Part of a small language model's weights.
Size: 11 layers, width 448, vocabulary 16384.
Training: a variant of Adam for these matrices, 9906 steps.
MLP neurons of a small language model. Each row is named by its layer, matrix (up: input weights) and neuron, and shows model dimensions 149-297. Each number is 500 + 40 x the weight over its row's rms, rounded and kept within 0 to 999. Numbers have three digits each.
A block is one neuron, or neurons of one layer that tend to fire together. After each block is what it responds to, as a language model described it from the Wikipedia text at the highest values.

L7.up221:506476443529461560472439524468549515500500455560459504590515525518477489504562533525456472503482511513546506500545418493495512490494501504530484499526555517481511502490479521516493511583509488503506547469523491497511526467541529547462488500439501484461464479581514505505481385514499561541516483531467496586484527538505479469499490547517402495531478486572501519502508463518489467533452566479481479533450431452600457416539479457499466430483417502523
L7.up544:590486509469428442536536475451479459560473495476518528525480535508447464438482493551506483453568595538551518552511512467488518544539573563511550520450466507524538497505506561529503497534495457485495526474465479551528545440472533532518597460455505549479480516532505556452417453533510500495573479541481526509513553496543496507486562529498449486484579480506467502432501506535497554410460507538453482486538534464549476427509528425525416464578530527519
L7.up1287:467516519610434451457582514505466499484458491501531514536518544475485470518465496524458487438520403492436478468589493535514483587534467540418530492502534530520509571568508493513438515541512491496535549522476510524460511461565506520495547460456465459384513499509466566493382492547535560520469466477472517501501561526417513523529510487433487501509545458539479498440533526459467504426480460539512488606494441442526497509474509525477439498455531550522
L7.up1425:473482534483517450546542460505486446516503517506582508491495464449530449589483552516466518461580495426410545461456549461541473511484559439515457468569482493477567469552568499557588458497496529497503485470509497452392522534451523516535521518519429498523548553491454510467471458452505546511476541550463526512537530477464499463463477521465449462458555475487481542479564487552511547476510560470527461520476535437563432494453383464431513543487498498512
Counts after action verbs. Numbers, often the first digit or a word like two/three, giving a count right after verbs like took, played, won, has, in sports and bio stats.

L3.up1171:548501502516536513491515494527451482581414483481447548545573533522555488523583582504516484502563450448550514427507461504456444458506422474576516470584464495518490468523498513552646509508560508490521512589503485455458520428445503538503479492541495476500475478516389491512503568449464543568501456533470527510549518530488488474469516497383587496513504503485540494456461427484502522445481600507457497528467506549455521488514463517522530449540481546505
Dates and table-row starts. Month names and first year digits opening a date phrase (In September 2022, On June 21, In 1915), plus table-row pipes and first cells.

L7.up256:522505504503467515569479506532524474496529560484478510544556504464458423455504539554481412462555518541514549510512511565545551522582506496414546502557444497554463573577516509476496387501494499573499573518545518501505518470498495475445508527498533458477544516566458567473382494510474479531433460537380513546442546496444535533466559486475497421518537485509555510458601491501530545427480500483470508533483496517538460609490538479517450511444496484465
L7.up831:534461501481432568525527497417550505477564527455539444507534457494522522508453472519524422454440471528541497532478542506561600537510539515492450493512424500479489559504506457505434416441541541535472594502443502553486470526466445521481486511466472489505540536537480501525524478538504518558498518503514484457514510510489531524492513541512496498469528541460482513488588492511530524466499394461465516483474583398437552508613527515469494491590474499499
L7.up881:497512544509490533547486521491491518551531521484519480423546505486532481527511464520514424539562485465539418492594510532472533493498545450474505475509496467564446491530482532502537524505507501500450503506498499495536435516536488485456498515545438482537512500518434463497545466504501448558456535470519516556528519546424497510425556516498469475534541522493537483440560437523458486545487457453497484494433543441492533489574518530436454528517422500529
L7.up1221:515442512551422459523449534517463499498496518482546479487575524457524473575564532582503484503491522463520562540573499526557506544536471514547514486460465500476514603478463442483529473562599508494486599557461470525540477390471483457545502526482471481528531478538475509564469422522572524586552489468475490459556514553500524458510491502500513452509549419503491544433511494479475509463596435516517502491501561431502543479495526485547421594482544507483
Clause-start subject words. Words opening a new clause about a just-named person or thing, such as relative who/which, pronoun he, and "also" after a subject.

L4.up904:435463497463437485485496605501472543577480474500512521545498461569461482483458513507483468490479526486471518492484532510480537565498567542534421518521466505481491518454521524530466518548523508486495458438450513524447484478542504511499562498473484491510420524507553525528512434455524509509470508526443478506561519484525498495542466488487468517524569446556447475464517449444496513439491497496470430507555514492688526453521445466495515530503533518581
L4.up1315:508488472544497486522517477448488521560497504505505496570528496534424437510385542528538507475598484481449547491493523501530479526526486507523534494500488478485520521565510515515472453477452508481475571474430468603449494477448482514482573487443450509482464454560541528561484421452512503488546515583443561505450594511527482462491526497429489458501545490544461449497529567485489495451475526508534508507506503571524460488485441469488475521445480523495
L4.up1671:494534518511493492526505523437442493568561457443539525567484519448448449468467473456478423430488551490537520437591501497515532567529472534517533497496473498472498454541569502517511518571528545514491453485425538494498411494480480516475467518496513534511532444530548513549480412489498539594507526506446571530584582478526463529580511468484462504500531504556499492448517532447462547491497499447567517490471446563564478436528491459480463462472519460487
L4.up1725:493475470477474517486516548506416500566504496416468460556482558530472458471512511514551511464523487498536452487614484537439473583479519446508452452487528479452515478457493489506513470531564525466448573508417494497556476467509482526491513516518535536498536475544476639556510452497505545591511543483455513503511552532572474515474483465464513493555540495510371528401480548463433527406511478506509458522487481477529465518506484478505464472467524535530
Quantity and status modifiers. Number words, digits and status words such as one, two, three, 5, former, right before the noun or number they qualify.

L4.up419:555478474511504488478520469493472470535526512571488566571513514456462459494452557536496421559483575485550527498527462455476415414527507482542564482583580529461524473543521457491571545484447517486535515570463520458503567504506460509486485508541524501414499515514490426458389477504488565476376577556503536472593477479484515461455510545465541407450558521488515513494435479522485482482526558512489546531439519420487524553468486498513465519463516567524
L4.up438:511484526545529438519497495497505484500470489511508496538460492548449549469452417483490411526505498518526480498547475550488469520450420530589540460601535432484579497485533513566570485500603458529561511535470488540517550475438503495499524538502525556434455475467449478441477493481513480515391557604496507486541448535457517534483520536522568465487587536552511476479488451523507529447566487572478507480397535453557511461489485511458497492519485556488
L4.up774:552483470507501511461469512516410436607465472553463555549554488491515433467468550497481496542530492496454548534454516486482447481533474461549528552574479520527550537482471460574624579495502496493600482535482539520511517439496499538414583537498528534552498518546453472465426510411527590439442492578363512518521475518482531518458525547480522469462528477497505441517442481536524522432513505493427475545450483486449492440493392489469428477530479576528
L4.up849:566505488486491485498504524473435488559459452565480526560586518453495513502521532567534490582605494493511527458495503508513469474509483508489527447534512486490499510525543463539562475529492516448531482515484541543472459508475521538435572539481486522418488462469428413469431517512501518525411500527518583487533425452472479449483497559438519430555591501521532495548497454484552484463573545438503495503480530528507543481495426511469509465552527547474
Table row-start cells. The first token of a new wiki table row, right after the opening pipe, usually a digit starting a rank, number, season or date, e.g. 1 in 1981–82, 9.

L7.up400:497451548517490523485536478522496463503460465467484563535453539509504457473554490536485453495534511460483532519527484550470474537480536406550548488509545429527503519489503461563552483542481534492482570520446454517522545477587467518461559531444532570490469495558467483512550478441495572494511522532502492527515491497482544461485462530479439450569517536581528440439463389574505447505527460506503428482446522500535444428473503513486471472570468536527
L7.up433:627420569478490506509544490427532486624485527544533579560532484455577475468551480582475477519495551484501493491469465516495493521543481493529579536517435475570588472546496480515538548436449534509489540528483450505484551513502523469489504541521508553466486447531376466521483523484496546516410539492495558562542475500471517494477569581429452410542502496557424433537438478513522491467523523526500504601460467543477497453495422502466504477448506515477
L7.up857:530517526515526539470504487421463451573514494478494550516466526453516488484422474445532488519507537457494563489510568510507532515449438507523514539501566467543378535512500533510476479560546506511473497532460519542484527411541540485494538559459530577414502465510520474549469551441464569496448548549527520495508475531512580470451433486509424490514471490491485424519583369559533507467497553445437435507518493437498479456539476474503423442477506510438
L7.up1439:551514495596517492515483541492489579506496490487498527473516512434490504529550542533478469564451459476512487500401552498544491492483497475459510518520447465554454523478518521550538529452582538479490552511442555495503531483483546472515471507487522484459471479476455525523529474517496510424432533451441500522447491486485527528477509495505389456446466480458477463593473445569437533456456503427477434546503558492513466480530520502539577506529547531528
Table row-start numbers. Start of a Wikipedia table row right after the leading pipe: the space or first digit of a row number, rank, or date, such as 12, 39, 1993–94.

L3.up226:570511491454497561465503525509462508537495448465416478535524558470498470462595522516500551471478451425586544504592462525460453542556527477486452518511529461509475424480459485525498502514581477468438554482530470496555469481548479502485511502495544468492535459551499515554434504498515553565496539469605464498454498468461447471562482500477511456517479510579442521475507530482453494499445522517490421509471486498479440485496536509522454481485560522520
Space before numbers. The space token, or first digit, that begins a number in running prose, such as about 5–6 mm, some 40 km, the 1960s.

L3.up1508:530463547487503489560480463526507478508543557514516466533585465488530445440538537519512470578471553412534519558466461506495420527495535499492565519559536492496529498534542472510501499572565485523489559507468459554526513472523568410418493520499521493511498505527407439551509533488492451475443512464592416453525563524471475539478503475530539517545554494501476473533558403537486463449527545529425460496402480437494464449528493458472492571529524521477
Subject pronouns, word-start pieces. Sentence-initial subject pronouns like he, She, it in biographies, plus He/She pieces starting longer words or names (Shepherds, Healer, Sheldon).